python train.py --n_layer=12 --d_model=256 --qk_norm=false --init_std_up=0.0216 --weight_decay=0.11 --decay_fraction=0.677 --decay_shape="linear" --seq_len=512 --steps=5736
MLP neurons of a small language model. Each row is named by its layer, matrix (up: input weights; down: output weights) and neuron, and shows model dimensions 96-223. Each number is 128 + 24 x the weight over its row's rms, rounded and kept within 0 to 255. Numbers have three digits each.
After each neuron's rows, "fires on" lists the tokens most often at its 100 highest values on Wikipedia text that the model never trained on.

L7.up464:121132170098092104132104148124141161114103121105121077143110116099140145085123126141134131109135112106142120129183108099166128162142092179111149124103121136149099116129161125113138088163089112134137135111099118150139144155147086118147128122166143098074149146121108122098111118131169115114138158157108142121137135108141145101127103091156113146080125082136153145123134151139094113154132
L7.down464:108122120118152093133094115140118117128088128133114152130138139145152116106155128127122156113074197123089159125150155164136156115119100151127120161112094155178131130121109104173112149164137141135118112090116108124126118130120128135128085153153116124101134161113103112139071163143138103107141134098137110112145147119148155130184069119143141173143135129116101108095149162137065095120144
fires on: "gr", " Gr", "g", "r", "br", "str"

L6.up363:163153150111156151098135103129100134092125109137113121126126156152143099125103111094126085138102108132128095135155157128111093119172120123114121108119127139146123120114128157074124156119099159122075144097163154110139126127131138130117101119157120114127143091112156175171144186122108095124139134105116113148038161183125158135130128106148124163180147156116150137133137131134066160127096
L6.down363:128158137137125133117116119136129156096146143164132132149135133130116109134132102140149150145108094139148120152150101153109130087150139124117153134136141111139138140146107149153119103130081155142156129121085122155183145144129153135086124126087159161133147090196103152119122131135143116127121132130160119155115119119094126107170117146124123148116123176156134167143107150143131169104139
fires on: " This", " sim", " Sim", " Empire", "gram", " Work"

L6.up452:123096131125182149141088131145117161110150135138150138162162112122107169120107128120126098139163167118153140126177134099101159124143148115140141118114149117131092150117130155152134135113108158107110159093158113101127158084106131104126136174108112120102109170111183073150128129109117124100092131156105133145113097138171187124192141134126132098140145109110143126122126115119096105132099
L6.down452:149165141171108115117105102167132126150095104111109117116106150144120098123133109141142140107127113156135143146127117104103136126151091099144143151157130148148200129150109074101084077146161115178063111127099123129121097124147098142127107108161178115150135085110120144107122100117127136127182094097151149134115139107093112161058126110176143147139108126153127106115129139155139154135139
fires on: " |", " Apps"

L6.up920:131109103127161094140095122121158109105082132121110112126148116137088145148081171150124091075118132121147113118147134126178133177118101130135106131116140135148123154179119135118143096139093118133143157141106210206177136148170129124171148135107148089082113134107143125116125102076115136131153121090118120132128124131138172172119132119127095165129137114123159144106136117136078146133082
L6.down920:138186124117133109079139142116080105119147097147164173132163145130111121125148143107127133131086106184106155117146103112140107112168112129163111131157125150137113143139101094136177129094111142135199140133106057116100109137141149135104149168139107171141111100127092110123134107072107125152130133168111123148137133124110129143095131107101119112136132129145141114136112108144153124123148
fires on: " |"

L5.up942:139128135083108122093155098101125161092135101066126148138106139135110153126122155149139102113126136125140078139173114092141090141135149142123130128118187123127126129119156136151112133129089148081100110095181134147135083140172099120145151149128116108115130144112148142140163148106133108135151138085123119142123154191100148072135127139091127155127128168083130143135165126145138112117149
L5.down942:142121124132129101108125109149126151102125070149106101170071092127102135116107122119146107127130148109119155166150111128126124131163132131149102146103146127062131173147089156105138213153111121107111112110114134113119103141137101137116136124110130077149131153131145085153129109136124153132159143160130135143099151102153150183140110145148107147137106103151135150154129102139104109102123
fires on: " in", " from", " with", " at", " on", " ("

L5.up142:098142116111103126147126088114132150120120130124141115121167144162122147141107150132141156119172093118125133124121118143157182158121140143097117161073078090141087065134106135134118094095118163139163167097142186137143137103118081144126112132135096104134123135126103113151140144109170121083113134110118153111095137113132145155142155094134081117137137109118153155115139115116117116151077
L5.down142:077129107107111140143142129137140130132172134107116120104088108152119165161165135147172138121138152192120149105129120135107118162117123140156122127121110096168118148123103115152088129136154131091105143119136068146171138154100108141132143134153152139103145139124135145102141132132116168136137139094071181100130123141150098121106132098114093155184162106142117067106135134108146128107143
fires on: " |", " 6", " 1;"

L5.up608:116148098140175079171084139097127110079115087136139093113082114102143111131097116127123118119117112118142106136112131121153127087124114143153115102122130126133132116139092152161161107125115128128190157132133196140121126137157134126144093134146131098101152153122169102163096114126149137145161114131152127135123086153149121170139163110143101136116124098139178147116132094116101149135096
L5.down608:093144106101102179128106117111111135106104141141121128130159120163082147140133121121151182138115076119109101105105083136092139135145140112129103156135156094180098132126105106135133105105135119130119091140161072185155118108106115135083141129122121137139099110181129128156129125118140142130095128120127148110112151169130123083133160121149121110137164156141099154142123098131169122149121
fires on: " |", " 0;"

L7.up818:142153121121100162148095112067124138118103113128161127109146137157156115150144137129136118110178115109096170100143138098150121138126123108132143102087075112101134141109102134124124138145124152141116152090136143174116083113148123154095166132178124132132188137096111101132125141147121093152119136123128127138146109129145114135142174122177152122092097119103135147114138128120111135214180
L7.down818:187098163147184123132103065095091133082099121124124111092099118114134127161158115160144119138124121138134099144131124143165171162140125122161151094121103111155130111161129129142075163098066139082102139133143127100129102192126137118147121122125152079153161116114120130129145141109120132137141110134135116134179127154127116115103128123105119140138134180124107157081161103147118120151147
fires on: "u", "om", "n", "or"

L3.up736:157127130125117119117100130127091140124112090127128131140118133144126121136130121117112156173117116121144144096164105122178126112161198143105105148130109130115132145136118115164098106117164126114157139103142189156165166076150080128158094130084129133136104131153119094133135167103145138136155126131150130107160100117198163115133155122096093116131132136100126110140123113121096133147151
L3.down736:092131120121145141168126118135145108117155128167149134085114098120151107119103164151136090138100149012153142140121155119137120091098171108140155152121111121080134139123119114120134146129137097051143129126152152108128122122105159122079120137158122149109127139131146156126165095151132133148104132131144153129144105119090085136126131137146130148125123103164164198138110126096137156128147
fires on: "ing", " qu", " of", " f", " for"

L6.up6:143160128141127120140122092115116125093131092136152113147105096130117114136076067175107139164137126117137150125118134114116120120136108146133109108120126131113141133106109122119179122136085146170177196092142194124108142099128122141132096143147168080123137156115162106128079085095136122089140117161183123156064124091096154096132161152134109139108119126159153136111128074143116165126135
L6.down6:125130107148072123153154130145117113120124087170105122107149158113133117109105108070146093127124111141086122160111109124138117155115104087151090109123137132172130120134148110105138126118131152149157075122140117142121126116138174133123145142173105143138127127112109173110126127128157142107107114131121128101109143186112133131109140103130110103174149123187172148089110099149121117161142
fires on: " |", ";", "%", " and"

L3.up851:144094126108101119165121149089136127144145130119115137119128128152141186132135131141148138120156112114174120098132159136141130153092115158113124142099151076166130140127098127153121124131142126132100158124161129136166119127108092146093095124153126119127114130160155167117089168137152131153125138087168124117116126139094146131097145081178109146155163134114112186072150128144099155176110
L3.down851:150115146129152089146137137137130093139098116156119104135119148078088108151127128144110118133108133197102147112124129152125127118111128120150156138139150169136142121123159128106131136144128107130136113136135120104076121145109141138147127117133107125136129117113123120115162110149045123134152156180135110107126133147114112138136103152113133134112088116152112073134089151106116121066128
fires on: " |", "|", ",", "\n", ":"

L7.up652:147141111156120156175092149063141153120106125108126160150147127178145114149123173109121118117132124122153164078137127122137123150149140146150157150143138124110117113151103094131161121099159115165103101124099143130120164117139137112111125152094091128163126157121146108141134108102140127136113127123147164126128115119106168086118192130146160127131150138101161147126173108132097125127111
L7.down652:118127156120131122128144105100104103098143126203096138135083135134179105105147147076128152107149142131125103104126102141172146128125112114087141099090148110107141130129133095149106156084104144127129107108132127085117119160120138131153131145140163144142092114122139145137116094152090154106153142123168117119126123152137133129100098187120135137118179144129091115147108085192132150128103
fires on: "om", "ic", "or", "is", " and", "ict"

L7.up771:123109146166144144114137135113134118094090094130129141134136153130093136109130147148154102117094104135153163086158141132128150107129124150121139080117116127133092104141093145133144095129154110088109121121107149118099138127157119114181166142146158092161119111155125112150128114073101162084144159104087119164110125138109134131143146135116110126052159129118124151147185101169107162139103
L7.down771:122150153135085103139084116149126093135137137142108095147152150164155131122175108142098125166143074179135080115084138157088088124160111160137118150111126147152119150127191079133148152115181106137142182105115131130170123133136127114144106156145125138148135087131120107149121133111139132128128116101162124149141093116163117122106143150116120117136151132127141138140118082131177137132179
fires on: " at", " from", " and", ",", " in", " or"

L3.up823:145126145077077131113184099117152151146167091132096137125124177127099127132100141117099148156156101133124109132121124149189169158100121135126111116132120124124104109106138142113136135150122126132126108133157120110114189124162097099175108130156109103143140137191138130135137160135118104130165143135147118135082105146160099147121170127149132094104162165131161119150187138157119095150115
L3.down823:149142112143185144105098127159136151145119179107168158114122082127149150152101105093114118094085147056141139093120176141086116107125156083149118129158115133128170156152160116117124129099156146132104134135100147132135089129120146162064119117125148098104101116093135131116120125144132129117102153134116122137153149121112147136094093114106127128125111114142108230131101124110108130110137
fires on: "erm", "ward", "orm", " consist", " cover"

L6.up4:147111150126115141096113161115131122117108138130167151126130147128096117128118109173145150132139103113136119130137126151142097119167119083120110116112134129094124140119156120143139140157098140160099100138067141101153122125059129120133153151106137132158170121141097156154146151126155090147121113131090150132105136088137101139153153113106181145162120113140199149114153137172106162131118
L6.down4:133148104142107112161114138147093095082081129129129179149125118127138115114100157109113113113141131085117159141134130137106153140097170094152146163128122144142126138106121124100127122103101135118135168092162132111127103157129114109113093077099121115100135121111123120129114091102143133148134135111148120093210120151130163162150132126184132146115123147125100119101126092115136112123162
fires on: "h", "ing", " and", "s", ","

L7.up576:105102141115143119119134139090168082089090098120125123153137107116125109203108161123135082102128094132121117104099158140114115147146132121129109102118133123163141115148114109125147104164086129118123132127099113087142121112159115118118129169117126118166084108099148077146165123084120135087130128131164127121134123141105197149116104115136125138129112157090156143092120138139141115094127
L7.down576:138153101150081105108151147175141131137152171143124156147127140121110148088140106140157130106162126124106168167133166136121120144109145135136130120183113114133143115145143108089096184106106114159119140152161126126083151122096137106129117118184109139137091152163145128131111105140146180131125128130105113130137132131111099101150143112124117082129174100153100146175119137121128151138084
fires on: " |", " a", " in", " to", " the", " of"

L9.up840:143140144149115143150140164076163142143095141138135152101171183137095134163146089171124126155162098118088144151133153110172125117146108129113139113148098136154111140149122140105145148133098145129111152097134112083126112121131126134117127132117118114110119106113142115172130129091129110151107106119131109177121091086140165148125131142146099104104131131103123112136170178192096164132137
L9.down840:141177105131124118131120154147140156121170123129117075154107119147107124124159109091125091089130120113091111137104149124115139178076170118139135132094120128078181142120132135131114149110125107067142127148130124130103189143160169150087106134122129122138135158105104157106098138144143117102114162125147135162126150163142105122203154095094133133179118121150107070095135110093131137129124
fires on: " H"

L6.up12:143146140104149090109137112133154109159105097121122101133168128147115136170108163134175117110119129125148150094127147128120121127144137109145111149103143129159116198141110126128123124126116134100102167115142170106103097126140044116107150147137115093131103148087151088138115132144118109138136139135144129153126123102110150157150140133138102142139149129087142134139130138117125126129133
L6.down12:111119131151138109149156107163073141142136140158146130128114140114111098123111127132132135071140136105125066139105133105091138135110157111142122134169122119116161079132129149128102140095107144114152118106119107162113159076159118135119130117132129117159160205139140100137098103142123187112128101113122121136122112115130112079101111149159109089105124172165159138117101136167148147140102
fires on: " |", " a", " ", " were", " as"

L6.up961:128112129135111112109143168129168099131140141118122142147124109157132126161132175110182079127142125130120134107114127125094139148094174091122165164134106110128083120135109071139164126131145144128127140147143136092117122139183122113138136173138126164093123085112163087159123086105116134117109177157143095164139077126159170103117142141132136160127139137110094143073134116170103115124095
L6.down961:103132125141131145117138090145075113131142140122103114135150168135138183141117119136107168061109115101126099121162126163151142124140096130134125141160140106126124113135150096138104138161147145114138121157155123148105143134101118136160075154144112093147135137154126128123092152129134126113152114082129153117143103099111090093100106182111123110154127133088148130168134136116143177112142
fires on: " |", "ed", "it", " of", "ar", " the"

L9.up697:120134090099099126074126147084138147093133111115143137145139115142114124154143129091102133103129097122116162160112169101148118142117144152156123094125097125063076114103059116165133087155099119086134103142091118165133146139105124130188177116139122152138148139161140135155119123152168107147127063118161157161059125118137107092082119118162127114122176122125129132114152125139121119118100
L9.down697:117127132131104139118119112139133112155129110158115129120091106098114148105106166100116152127075135072089134101138124124175144134133104137125122126071084105134138110102164163127122140131118105127087148131152160120151192134118153105135156118136130101128135118138104110176141150127112138128149139113140099176125135145131133129137132133087145098107122123132104233133105151103106119114143
fires on: " st", " en", " cont", "d"

L7.up215:173129127133081130112080147092147161098167125120138157067159157145145138147119110161147094140094110111138180117155100105175111115084111113088111143122089118132086120144145084135127136144132176137107134095141144122104150124123108148106110150101136100114155086132162141146155124116153104123120154156066141149159144102134106171147155142173154167054119122100122136149184115184091120140106
L7.down215:122137144092132130131120110115102105115084122145142122158142140135107139097125143121105135097120086111127128082151140128101121144104061126143133131149104176137117121104096126152114134120100148111134138136131087109096144131178115147126102181111133145158128112111095166114104091097114142125123124135176160139130112158103126121159138118113139124150136151104143068155145140168118138146122
fires on: "u", "t", "uss", " H", "im", "ard"

L5.up978:117133097118126131116128132098125151079152097085127124131093140183157122121115125170118165125165093131114174131122155141136146166095111148099098094091119088144102106117128151149134090113134174139126148110156141129147166104129093133170132137138144131138083172132113122132116123109166106109133149100120168129115132082130171119103133114129096140104139125125164152122113127132125105161104
L5.down978:120109158108168151116159157145129141116134126101150123136122132147097138143154146129138120124130139240080140112133118148133117172111139120092071149130108137136124154145121126150115120124132133125123116136110091126156147145110111120139150095091135098058138129118104129099157166154117124161123131069102157096120161159177110146103153134104123145127127118150140000129133153135144151108136
fires on: " |", ")", "=", "|"

L5.up110:118139104126189114120113114112106160154137075114169144112168118131116139128121112104165123110109099124143152116154157113097158119124123128127135095129130127105123139156116136154151108099138155121153146111093139095144158082107134118109126157140091135144119082134174122183149144102092146134126112166109123138104124136123114132109149141138151173119121117141187146145159095135074148119111
L5.down110:101128116098142081118125094121139131125126106161154120102092124142121117126139118119124122100137116141132177113134137133152134102108102135124160064181084130129076137142092119138173121099157134189112109093099107104109155128127155143092116121119146138175116144126130148155114095117098127118150122146157084133122095109150130190112156121141122151104153183130121178138122148060116146140127
fires on: " and", "e,", " or", ";", " as"

L3.up864:123141145133106128149085135132157147133155148068124158131140142098142148107127153123127145121179116099170153098127149130170167143104142161113139106086120113147111174145084149161139116132140143121121138100141131133151120134100116128102140096154115139103123150128156141131106113120132106127107090097139145137058108140147147156102139090155085162140135125105130156073159119136123127144096
L3.down864:099154115135108145106095076092137144121121142079108109123096167105108134119092132094152157143152102093129129113105105140154159099163113122112145141139138152119132113161113148148142106118132110098124153118124120158102156155116155136099121148109079126112139126116149111150160109149107130106139152165124198119124125138121110127126143163111086144159106127142104173143085154084148149091116
fires on: " |", "|"

L5.up255:127120144108112131140110134156149144111131136087146124129138146115119145168127134186168129111158127125131120113131145135122134157136153140103122125119143085123115117129100133147113133147157159105149151093107129134115154119123083153137133165173106127149107085110141146129121128119153098100125119085086172129055124127147163150137158069154127131138157133097149154087125122154176088137122
L5.down255:119130114127149109113101081145112140151150150127076077106107162112118112181131120126139124128105166221098150150156127150112188120149145103117115101113120122158151161139194124114092128131162154133101113132117122135125121154103092156132140122111105142081109105128078126123137147144144143116127119108123153109125134140136101114166132140098112145154124101135130083124148125130113134154109
fires on: " |", "|", " 6", ";", ")"

L3.up306:124125175115118175128215081142098146196117095150131145151126161132135143100131158123125131164136124118111125098130135119101165097143160089122098105102102145123137084106110140102156115069151111146128094126177102143082142155088137148102146118168106130116134125133120112100123167153130137114141113122121124145116142132119093098165152129154136130103131134153129122178143140128144143135136
L3.down306:141136116112149104106037147164144129127141161117126104102113131140168138129129083113108138103108126153153116123130110131143094189128125123113147133145125117168144136166117137157123174190129156115093135156111153138212111118154103132177091130083134170130119132111135141126101130124133079142127144121132095093151099139142161138113071119119143124116118121104135147104111097124129116105136
fires on: " which", "ele", "als", "ual", " tem"

L6.up380:153105161117117182101107137098126149116111145106139141143142157131124136167110088115116115119125144134127090140184171156107155104131127114128100114126101133139130158099127118131124074167106161140130153112123159145150146170143120121074139132111102115113157140157121110132064135061154088140130131093098158118147107089126153146129127099165116170124118120105188149148130129132103110142125
L6.down380:123134132147087109128121089130118071143117119118129154106123155125123148123144143151134116159163109182121161118129138139115107091122135132143117132129137097162114117123155145122190138125105150139183103119108081143136095165111122144129093108108105116119116089111178141132110138133068101142191126120159072131147119164095161147125137134134113126120124136148140107106109132141132148118126
fires on: "h", "s", "re", "s,", "o", "a"

L5.up489:162128117114059153101157101116102132134128079164185121171198122156146125170095129120111119083136079119124124115119133107152089151101123160145162095127112125122133117113118125179120101096124131134118129105158158126107136098153124152099156163142105138179086158137162090184139130120126070128115152138143145142101107124117117137108145116117133117114105133128118113091101153150107104164108
L5.down489:125126089100141115140092159136163149143103139138116083082080147140119130093142139144142137131129140098178142115120130153070110096169146114094118146148128144069156162170131168158124121131122125137150150158111151129127078128099152127107121099104138093126148166132074155141112125128125161110102074100100098105131102110140109136151129156162166146136142110067132153158134107121141178136141
fires on: " a", "op", "-", "un", "m"

L9.up565:127107125103116181144110152148106127122118089107155179152146124140139122110139127149110137118097122120122188110130133089127116125098156124109136121174080102107151144125126087091112093140157112117099135117161129059156131167113138147140138164166159114140078155117104127142142112112142116120166146159126135108076128084140132129135137124123147181111123122134084144118130102152148160102115
L9.down565:124130149125126141129117128116104161121105081155144114149112127121174152162175143155112130107136128114160131136125155143127101151131107163114127104121138084109106124179100136118130098120169070120092125135142132143161090172111100157096153128185117146073123153112116131132123103144097130145122123138152168160140135136099129115075099136118138155081158104111072112175136142143147133146107
fires on: " V", " v", " qu"

L5.up17:119097148113148144093117086168123136144120109164168131112169121147130107123121139108141148144137142106133114115144125117140131125138151106128161113129134132141074151154121128143130120111084160123130114109117157088147115063162123138145117123146158108134148138109095108157167087101114134128130148112123126128053092119147153152118177087107122164135147186143114137156111197129138113129141
L5.down17:123163120123084105139137090144123102133161152084134070109120125146119155121097128153147116088154128136142147113157116131125145122062143118119129119156104134129147073102115116113107088147163133137196129124141131152158151159059112138170105124093122155093115101150127134117150164105135138124144080108060103123146138132115146103080106165139154132134142154127140130110169136114176093132150
fires on: "4", "7", "3", "9", "8", "0"

L9.up781:127143101123147151110153133135111177154138087104154144162136099117127170115130124093124138109130067110138118137137175079102165128094127120112138103120138110122114124115104093162131107131129116178134130119107150192175169138157074061105180108175142113111123142074114098111157105111110136117145089114161164113119132099174151134112121127123153131124128124122117140128168164110126147103141
L9.down781:119114112106107083111142105141130110106126136124170086106109079126136130140095117102106136169132171120122128145122110141129124160126139178148135114150108132173132093111168129109166152107131125088135144147184120127104141122095099157130152116109115108168106122121114185165140138136146123145083119119133107137112098127122130122166130167122113140116162128148160120093120094091061118125168
fires on: "ot", "or", "ut", "on", "un", "ov"

L6.up232:152139120143097118140140099116190110152113137129152137136111151145138143171099141140110138116174077118159135109115114132117117087124161179091142111128090123128120142151108143147099102121119157123150104112169147173139129125158114131147119118147085126106114132115130131149078086127139067077116127130146111134118123177179152127147112104148103128078122164114101141141153141104147118167119
L6.down232:126118114155135154153138120076121115148124170094102144130168148137184108157105135133136123111161150172150099121144145100096105136108108141098112135122162109100107130139135142080111106127137114061148145139118197125124114096129158090116175120132153081142147195137192094102104115153130086144132116119107108132132108132148124111128150140159148091088135144119128127157115163123170152102131
fires on: " |", ":", " P", "P", "ts"

L9.up384:157140144096121086117103127064131149093103105131130112093136147117149135138106111091141151128112108136129174126140178154127127126135107197112118096131155120115112077089130067191137107139125160094146138118130119146154105180135125128170137161106138086165127149115142098136149113124143142106146170106161165132098105119147155140121127099100108172075137133169132155130127107128112134148144
L9.down384:132110126135147079128112146159129095110122141126145142136104106111164126125082142065109148109134142255158140132109145115143139125120099120120133141133147100101122092127161077133123134107142123129194144117109140130094114155133122086181121131143132090100127122116112158161122123136149116124140145124157125134094105112120140092118135151136081111108121149131116088099113099151145117106142
fires on: " and", " or", ";", " (born"

L7.up285:126128122118155102143137128094130128095111090133140129132177112167119155133138163102118118133097114129129117107101141116149135107120125133131122095121084114127131169093104161092135099119113129150106126080123118103139108133164126141130146146136126137149077141125126144134140135102152125096164117140196126151103138124125151117110174099114106178127139156140137143086136118144084146118105
L7.down285:132172156118127103151140153105129127154158105162126119120091133122129126094165140160116113104132104228141145136137109118147092161164096117129116149161135118112139170138163089113125165088129122137164135117144144140121123122125142127144134136133109146107110160131134104123132137136143141170135126124135113100127113159095105140121139142145136105119155086139126121179156132097129128113113
fires on: " to", " On", ",", " |", " -", "0"

L5.up246:137123128117159161127126109140083132111140100114097133101181155119130113120100131107130134170123126114145125090161159148162148107087109143089126110131089115107107152131118123149124122136158123150109172072110140100154171098117125131112126129108111132130120133142168125175118085109145146137143077156123136130121095107148123140091153114124138147116112107115170139127096108123073146137143
L5.down246:145130103168145152121142121116128110139142128145157133120083150109133095146138154155141075096144129120121154115115059157130096107146140122090172144140134159110107111113125073103091131151140099166097168125116089144133101118121062123145142153155149107128143142145098115126100118111105075134155183130107102112127114134171129108109131106147144119148152177143150142121151114090121112126099
fires on: " and", "/", ";", "s,", " 1", ","

L9.up671:114179085113132118146176110163158145177130154098143137192129137145122169143160137112133126140112134117142168153126134146131135142123095127112147103074099117088148112151113147133102101112098138102141162110114134145161115103129112136139154138137109155156137149100104152115141159135152103122090106119139126128096112126113070148083164120133100132073160100136119130114125116157139164125145
L9.down671:126084126129119162103135165064147114121143127172090148112150099123090098133121131135124160108148132082087144115075117129113110119143104144159110116134115134123064170100123123156123139128121134138131140123132109133147125089138152121166127074135133080109141131169156108171128138139128169129128089120123105144103089100145176125096108154142159164136079115140160194133161090108128123126171
fires on: " st", " JP", " en", " charact", "inner"

L6.up602:140126117121136190133132123150133141090120163122095101110166127125138128146081157131138149137149148124134097090176117121093122114145164147107146148109104135110093104131101123082088128110118168132085138107138132162130136097135119127135131148155124154120114136140158081152090090114147136128116127142108150165136109133141185142125147138124135139124148112129124139096160112148096121142102
L6.down602:150116162139142058137121118121094104093103108123165147130110140116116119122159147163091112099142123075076173141117135145133136135093089143124125111162128131109158149135166111104096154138135141144120140143083092167168149136136095134103116100143150127129159108123098084149147073171101077155130168137124133129131095152146105132083147082120168082166138099117098160147120147144171115108122
fires on: " |", "t", "it", "|---|---|---|---|---|---|"

L5.up811:114147119123198151138142110127158126157151151135082105145151122097129113121110078094147136118109141121152122109134134132139124139125086132070102150103124117101128112137120135142128085128137173100141140109091149089154135112091117120108106157127137131139132122145148096136105125134139148121099108137124137122080139133148121149131183102143125170126110156124190137141141126127121123143090
L5.down811:113178117113127152162149102129126145151139170129137124110097140112149139146095118199158135083116138153143152102099112147105108138132098125135187141115091091167148121121120100137130173092157094167082112055101118113120115116118104136107088140139161134143114147141130141173098143135118145122161135126094161123110087099121146129131147124147151135158147130157150140075096141094132153125116
fires on: " c", " and", "h"

L6.up970:122107145146141120151112109145125138154073162153140150130084153172122110149137155154134185135157128114134078121076130113149120189099098110114142129115141128151120131145118114170125087076124119137106110121141135117118100113182155110119133142114152100141130128108099112118157113145157117141104131114169129151109126110124145162072126085123135119122158115119058147132116148120160113133106
L6.down970:141136080104105119135150160169075136111115144141114130113149125108132142102140150130139090120120128060114171115126138121129125062097161112166116081168115137131089099135117107090136126159128184115134134116128100113125129091107113128130121152147112113151141123132131107142119132107098160103143128189140138113165118120136122121151126141109146105169121146117163183126117083095127127129165
fires on: "on", "7", "un", "6", "8", "2"

L7.up875:127085106144118127142106107119159156121108103131139139138145175139121129100099145151151120162145124115143173135143135142173131087137127100110128102138138140135152141162138113129106117177122100182106114139079126074170161155156132123162134139149126123113144132110152104098098151108122096132122145111081115144101153123151158134109139116181161113128117101116145135117147173102114139098116
L7.down875:091128129129115157180115103122083110131121085127133122136166114155135145125101151126090145102085123142151174105146119123125129178117071140211133151118132109164131136116134124126111093104122121049142146095137149133148165145102147128096106126125112149133130122139098166107108084142131111160116166134135125134128140146143145140142068147129127121128126069112109168129130129112155134141114
fires on: "es", "og", "erg", "in", "ins", "rag"

L6.up426:171117134131104143160141121065158108115118130119093118155125115128129140100133158130164111166131070114135108132094185126133162086160136116121131115144135119148127131132138131145097106170108128138115149112084150123122159072121115094125134123135140114118161122148159104143121119101147101125117124151159152128094102161123145154096131122107134101135136089125167137185161120098112120095100
L6.down426:106093114122117101136106074195135133135154111146151117127119121091134121128116116129121112098110128115114126155113120130182157186093114157142143145109154152147117108105128101090138153153123105150111100140135128126137167127114149146123179128123117111157125092126118111150130132175107117124123113119132109122128128144163121094098120125083098172149135141101130140148178134122086116150177
fires on: " |", "s", "7", "or", "on", "in"

L3.up523:123157126134121141125184081150136139204120113138114156136116105081122137101126133092105101162150144137162166121101132121139177117129120117086134121109087139101124119138156132161174120085131136147081116124129127114110155135090154139119112081117100111115098116149116125145160149154162067099157076115145150117123112139125088133170157144171108124127151157154154146131122132148179133138159
L3.down523:100132143125140123153088151133131125076160151143160100146147166142144124135124135140133130112124115114096091125109114137091076145130160092186137158119149123189156157121131145133123164145162114132153122167145154142136123110152092124162111159125149133126168154126124115141113092074089135159118134144128114111111118145128154121107134093095146095143124132143096128121108123127105120117100
fires on: " which", "ard", " where", " some", "ele"

L5.up536:159084130113104130124106119109120126115115063093137134132134142135130119118107103114135137115102125120113126148130085094146148138112150144160139122114117132112124146105135143151135128111119108150152115110181150136165112128147114118105138143119154087079099156111148108104150136158131077127126132116131131135148146163140131146152113138112175140074129139111082149174167133187089105118139
L5.down536:119141117116179086082138152119135100094166102114135085098107097115121153096135112138115117129132098150150144128134152143093104140075149089143128102170117122132103133113149130120157165158093117140164111109114076129086097151191127134139126109141117107088149118105105165153112129134111115110154132129148114137142096088138108101067104116137152123160126171099166127105165103182159120126187
fires on: " in", " on", " over", " is"

L6.up944:137084179062106102116111091117150127128111128111114113166104170130122149148094120110158147152168150116138149114088090147160132143133147160119141109111122103084092089107128163125107102141145122113149138133136166128122153108119127139176179130112096101144114123123145102191114127119178091105136098149100117161100105169149154142153130112167088173142131133116189147122108119113156081131106
L6.down944:138104125096119142166141093142099143126134136170080129121121134127142118148114125148176100190144119172120095127161121158122167116151138150130138126134135128170150130148101155080120135147156091134078158102132125132160143132115100142124100103133135110191148147095146142158114137115112096117146138119107132138088111117182140123158165112121148161150151135088080109118114115128130101114131
fires on: " |"

L6.up1003:112114109137110172147072144113174133127129128118145123121110154110102132126129106135134111129161058118188106132120143126091157108120156111063131106088158115085098095126127127123109078159126173126166117101138157125128134093102134115119142123180114103134145104141159109152119156129147107073131134144136155135080138156144162145138138100147118121102119163119114144145134109151148129145137
L6.down1003:161089108159115180143140133162163126115099155131106111149144107118105082163099093123108152111157090101117075147091130088112125136118117144099127120128125136107116105125156150086111106167130136121118111143094179144144167083164134103122123122152157115156127139137182098143124113146138104125083111141117142121133117130140133122079131109140153086103121133144130177097147122145168140172129
fires on: " |"